{
  "intermediate_size": 768,
  "hidden_act": "tanh_gelu",
  "qk_norm": false,
  "bias": "all",
  "init": "uniform",
  "init_std_qkv": 0.0324,
  "init_std_o": 0.00458,
  "optimizer": "muon_variant",
  "lr_head": 0.00836,
  "max_grad_norm": 0.5,
  "max_seq_len": 1024
}
MLP neurons of a small language model. Each row is named by its layer, matrix (up: input weights) and neuron, and shows model dimensions 0-191. Each number is 500 + 50 x the weight over its row's rms, rounded and kept within 0 to 999. Numbers have three digits each.
After each neuron's rows, "fires after" lists the tokens most often just before its 100 highest values on Wikipedia text that the model never trained on.

L21.up226:481456478455472524492411544575419505477479471645488487495487490573389518485539548503499463616532481412651521471480462452524476528501468494528558440460460467448523564539541536491493487464491522549413386526575521452581494417565450468624512506488486474362493513489461543596542460472459490513513522540495500535513437490425556517437576396493464430502613445488502537424504507446533494499476516481469485524507576611542557472371518466432551462469506532582558432508490435522546509549520518471517555456469544531474574492543510437565551521500493563518511425562464434469560447548570453522
fires after: " ", " |", "0", "8", "4"

L21.up598:464404459489506444554428539547430498523564503445542619517584476571428454549536421439479564490432516470535580484451385495455473444575517462461450555557458547543472543530506496489519490549530509554446410479516547504520459459546517533455506526430532505544511476467407563489538532428498553493536498389469478492408476517523477443531461550558423484501462405478581494399585462488578560596551566500558515480466474494532485505507475532516501450566655543417494435528520577534453478589513550481530555579542523431549497590529433459539471491555482405538501494536568428419414523481535472502
fires after: "0", "1", "9", " ", "2", ";"

L10.up25:439520562428571540536434551520460514608505566597510415452437516540459500446550463434521534518605418525377519525496463481432518497435462547491587477574421535561483453466443477509507550550463531469460562429626582454519497500543468461540489458480505516533473505442503530486539579451505456516460546585542527475542558489527451466510416516498555478429520506478510493529488543457469609466450511496524537526581500481443535495410472585645513460468418435497410460501553515475429523486496463588563519514543492491480499523334491534596510506479549451543462532480476426501410551465502604452
fires after: " (", " was", " born", "1", "born", "2"

L12.up626:560583441525379621395556431537440496548522532540495447492490494486519478522490511432544468511567548479444485554536531504545444487513467532506540496520494515590589477521503512488533589490505414475496407506425579522533485501498475508522584468449559417504437482465537461432549507488483534408446519577528483540469426487387620487458394547499567367619530472438572530510590467503437467523458399455513507560454401519503531465557515439449394509491474577487541413513562512530479520468512506445609442514478486458504565526433444593530487533534524445525492542526506505538513543505485457575
fires after: " ", " $", "1", " |"

L10.up430:470499500497569488550529453460418503501526533491448373454521488488527470564466399492446526413515585606512522655487540489407429458518472477478471547449416554421508560567481496489564485404549559536520462534479529563476489477536485511435538546545529443439480474536486482605455465502537607457506564519416553569504454474473431400531401470550530491496512561574553564440491414499569462468538511556520481494544467474520517489518422500526463545500480536475434569477474452485410481480481526501524502438420478522566448512493413512531452562609508541562452448584600489475515626405514459478
fires after: "2", " Gold", " R", "1", " CD"

L10.up293:522471533548605544542492434411455481435490549484505395480476553430475455515519565468521473450573453566447525439549509453378405516471502503465495450494521523554556551561487578474626431499528486488483457542517570551516466526643488474479562515530557486476468514622567446508439522472539441470464473428611554536490477519556495450468415573471476451426509484496557553545577466507578567519447505563440452510483460523555503466542512482503448471489448572461532552418444479557475451479478507510483451462467488490489439486459515377586490631583569518568485450526578430527574442436466496489
fires after: " ", " R", " (", "1", " Ru", " W"

L12.up564:510527458438484563543444554409486403542536421518564563473432535490484462569465586532510547502432508542430474469530451475513469476488438521442551396460496493571492522608479535493517586434573480491526504477497470474437500500562413524564540500380504532513503442625537411473522488556497445575606558521496472488517560491502492493444476445420457498522456522539466478519554483426512575539466486594543469519428452530477449487463417509544381526442511561494497564447462516464555498500547494513515481476551480599422514430485504407539542432596558555571492463482512520573440487519377605600
fires after: " |", ",", " is", " to"

L7.up405:433524457581600517533483497503459425561573552504487405530532511442496544539492516493449484546501436496369495559522508523460475508446546562438521433531452512527419562478486526491487585489445492541537586487523539475445580444453465496518522539493485517536378471521560547477419578441467516515506511591418526513508410571424506502430443424528428492443438408533475562492462553502512545539487471581440628464567528494512504523479551577580485560505521530455509408428596473572496443524516534458536510468399428568510531477553508486557489494480494579563595516473548551529375526394469544458
fires after: "2", "3", "1", " two"

L16.up93:499548476487529459562512491436497523553525495476514446489493518467523520510506523594529474514497533475498473500544477452512470525583504469575446518465566519465380546540554456541463385512561431489429630533469491539531464482481429486493490577468450540460502595517455447570395520545509520584560514558429558568508629397527480607423519543516469479512469515567421572460537443513504459409491495516482455485450573439569435494420464515524435471506407557531518478476496463506500507471531449541464472543422566544516491401475509438538560558390465576497481565546466458500626628569453411504
fires after: "2", "1", "7", "0", "6", "8"

L7.up644:559438521648495552480580457475531503551567562573544471489498464589409523550412534384511447461460497381411524464465503590485473467492408515528511490527468542456586597488356587457392550508470495550495476492571498537525499478416529488565522482445512411452516498446511530493550438473527550468514536498443439491575540496510479435504476617502457510607515472449506541483545484574652390511477526496479523514535402567607495487532559496516443570435475555442424439471469520496497516533450511463583463465460500495483491505445517495513497484443485499521517476481482406562504517510474456493
fires after: "1", "2", " ", " comp", "qu"

L9.up7:495525469463511517492427484541421538499605501558492455452428591576524517478561558595527468470484524487533489485446536428545473406569546511567475460529516501486511516561481492433516457543468487486561497545533570403509511549584391433466417533538479479516404490541550539525599417490590586553600510489511528541534440571476480454391566414506485490461430447607530534444526504527473451523490531491555543505473521531520524515519554549519487481448431602545498549480450435525468479449529456498575473402566428500446507515491412384521585382530532536472505515372490430474514422461521514473
fires after: " ", "s"

L15.up119:521561533434486580462481424470449490497516432485543456507498501529491542534548444494538489504507487489489457554459514570493533442524542579577410470512557473486598436480382621507465413418495594438492502434387546514495517457533408432573611423428534493428517484463522476449492537457575453537477511533400464506468430507492516462547540561509563602551400439545550477469498539525475553465545522449531502502464456449523520415446511523506553474556570414609411485488539492479493474483466497521579548535454459606429455506443509495402492547556505494512630532507530488534553585477554447553
fires after: " ", ","

L16.up344:590510587493484494559449559502457493594549496495555622551504545460575485523474518482439499421465560503470483581520505524512548439553463545479496513519476509490386557461449564588488525503479456510442580405592513395520520480515608387497395492545467473501534526461506471587477445478469564463529491567475511469516521499520431476432582401415472517478471563460636481475516523513525557447491475437534500525427489483509547550422443503437449439448460470537598555523467516570486465478614443544463534461490457541578482458568524590553487562459559463463488451525516506415450564538538487395
fires after: "1", "0", "2", "8"

L22.up749:483503500448546483548475495524511507435535530496538454575520485580567497513485521500439509481411468413471456514594480486482480421461433465511528432469549576451506489560555408476503438494517476570459564484523423459473566546550423489475498528497548515355610445527496443480484469413481550428544551473516493627511576411447512506433515498394542504528465509547476567562500529495459520494456511537511533557549569433542585434503428465529445527475550511509460615451552496509546357381519512445529484486541495604500371533512556500444500474606497496582492501555446516501563486532420573545
fires after: " ", " |", "."

L8.up76:550490491478454504506534566448483476424522509532527490570478524459406503439525469489563491494578488575369475489379496546493492606458533446523499527529492501467457563534434483543493498458537595499515489527461541574487436575534435461435603445512453458427531484448554515470491508403508506470571461551515549581488506440536509477519428529562543509496506481466557522523553546530537600450432490464478505512424471488462474386451507419517574446586476467521512381450580561527387539428469408602492486526502533524499501540594490431462530462562514549418616611462449404514508510466575486530
fires after: "–", " ", " to"

L10.up663:508535444552493551487447497540518458577493427417515398567525499561496491508472622447521548470467473437416554495515493493493409570561477503548503526492449432416495579524493463483486548579563530484472540524496461509562426449467485456547470453589475568516466479474439536519451500500457497479514503543399478506383527539449432446460526552545537515535439496533450562502565485479406512502591435450449476537411476574562584522553488509448600514503475448539422509407606439568510645539485430554459541546461462470504468532573430465449544521552488398524537519547573525449489450497620460549
fires after: "\n", ")", ":", " Serbia", "0", "1"

L10.up531:590531530518465518510479446450504533563515535405465524461389487452590567531468533488511486510509457569460464494574507483509469509498490480556516576452487547473485496482451536546521501507501534480348580551590488425483479412517524420578471476516477674475459330518542432379509386519567534464503524589515496574479525543529470573430530501491560415487429492503454544537572507500528451488567476427453440487435550514529472527447535500473561545556530527486559442493523402610460477465527442523468469524453470519576459527477558594474540548417466480480486451467450443548511493514537577491
fires after: "8", "1", "0", "9", " the", "5"

L22.up545:430620490508522494538491449546432533514516527449534446468556522534430523563409513475462450505502504433451500423507565521424525486541492473449497429589510513529449542568524510447497473538492470563433576561559451526553491463548427520552522511455585487517528523508460500461455426407506494425581517453467530517427516524360521575538509446553594508533484491559416575536515477506480513553370556552566469495434486547387673410443441451503545544426414505479532476478545537594539429561518478498585516495482496557497564440488543557425467517537548534514475498502432442568507497439448537486
fires after: ".", ",", " ", "9"

L10.up742:579484444447567539490432516506514421445552432458422429468471413438518518489486526512592499535485634521529513411539523484449478514428472508481532555531510587444506566468482473517515483557505545558470571486446512428513484475412502482470550473478504571461426555473392379579523398404507503507441462491481444615451483477629524488513420403515487432457567491532561571398485558499514521505481505526542488474485527535497452485554483488482530437490547426542497513523471491513607478626551509470549443506598531551454469571510578499519576473495570589561472608493512428494575491479514499500
fires after: "6", "2", "1", "3", "9", "4"

L12.up278:542447523489516511532465444495507504472500518461495400475609503403531557520563511512545558523608412471491503461629475528457528461548457484531549541589552475465468461464546501542415439493459490487507494520523501451504537469581496425463506538514442507450511470442500411494492484544471473617546456531546476562519567471623504562445521586517596474485523543511550547466434422550569527464544519610469461464492407499473530416420461469416554450434474630484530489476496477456491491490614520445435403552519520514507407540574527546414501547536450498455485435582376441541456483504469436528
fires after: " ", " the", " University", "1", "7", "9"

L9.up468:527519491450560521526421577527510437397521543513532426477520474521445574460552454447549513501527521464491603415571435501526472453501413534517536433408596533580511602505538559458521391495628525505579521583426476530469621529552447575474467413475472484470526452557551570539465534408529430556542565520486485533498458448540505508549593558428565430459447494527456501530455510554475409571461501491470473535547501508441552520445414518449487447485495466455426501475534457565551482532499566506575558460507512475481396532568482426570467508520462476494509523464448471547478599409435490498
fires after: ",", " ", " (", "),"

L9.up37:505405644450577503505529534549555489398480532545536533578455477548514429477451487463465532443556521576347485476436530441489465504500473500500526377444524496504493455533472476490475553602561517564585487408508380424462611597546481415514550531521517453519475454483551601475537549516490568571529568491485497551527532413461487518479512517547515499420456593493495478491542515471481467526491489534525548500550608482501488517461469444522463458463414444502477534507478509501542432517537604485581450477515474443458496471561482477550474540575530487559571442488508366485467494432390424462
fires after: " ", ",", " and", " but", "s"

L18.up519:456465443529500442511550528506547569512481520489485463601492490420495608486517439398407583473515543500582462486468534452464566422536545512492469514539534461348534437530475478525530577415476496480513468529508475450538477550525430493427411529581491511429459467548470492488538531553483545492501495525501446533519583408496585551571505514572542409468478447468599473487502544525503527462519504541554497501489390503451544460444537489548595462392456588436527513452465526441509505617606503482581465588518448504500405496550487528491500479579487570599444491494404425422498464595526493481
fires after: " ", " in", " Middle"

L15.up312:531482506454538490555579478505523552485540518521529503463458506547510439466458552451423473448508461525350423487556495490457647505489481561556490512353547562487496498488484513417564578565496558577574502465570506424465535529575547531445580477400421586463513507473544495541446595482473469513399514457520511554525494521397590524463583455465597507480533530492557499516463432512554464492467477495560535442462430401431513485502493493492510582509552468434550547440488473542583522442520518463623517457514508501569442493468451489548428389509476489586478490515463456416537534569475448455
fires after: " ", "1"

L9.up297:518559468460516504517570590568447477517622545511514441466499561559533514580443494473538435558421527533564542543531481463541505492460550460551492412448539557508521487537462515589507402483443408526517490449426517422383519572558524462574474571494506524508557568513488523519572566461498470599489435541509546536500511524452367487492570556435474475429490430508508497576555597500499453430470552494531491413520439586438519522353447383486545490489494496529532500452401436534533471562545541501511489427540523508457500484495368470488569504491500461580542565450430498488444463439543489482
fires after: "0", " Re", " ", " re", " –"

L10.up699:581441514480551597581546420489528581561447480518451581497499485451458474552536477538454526524505567511351471469646571541534562535539463493495533499473457450443439562561588477528555484528541440488404514544444469498553448407425477388521562542379499585524519492459558496470403565517491500486501457548545490510500533529472530484546481455502544487568578500516534528559505527468484446393399490436480471577451502498516484513478478564506486565542472516533565546481528434484566522494558459473448476599462418478566498408482534468415429487478517583456574558459559474447475556441534579506
fires after: " |", "1", "th", "0", " father"

L19.up516:570333465462455465534551438472430431539562567463574568603458454500425473492522522462545544448466473514485533534516515464554451491501401543425538435523520519541447532432392485483463508559460553439468533368513551450568533532469509474387477584505451532529458486482495439546615528502471522581473624534478527569436497445518531520497547446476469468482554463419449583381563504486574496526541593464536474553487522492478488537466481475454589484460512485423550462526464474541544399511566494520598507497487503521577432499505543475556431570529594496529560505486503435487493560482547499538
fires after: "1", " the", "9", " mid", "4", " of"

L22.up715:534497373423515534449529511503460512511516529408532455509518541498408501507452521416500503463477422461505528497481517467493516523611610559527539417546534542580592504489485404404500547457478493609499382477512542562519485452511513425487515459472549415577537432501514523395506440549564504485490583544526424457523495462500458468420455560551493435521415438545473568587553550510570462435471628505529371528505478501481524515561553512468418532481471546443483465477562433543505553478512503502447483453486474546522519509406474520544457536390489453563488465494512581569488603578561519540
fires after: "\n", "-", "2", " |", " "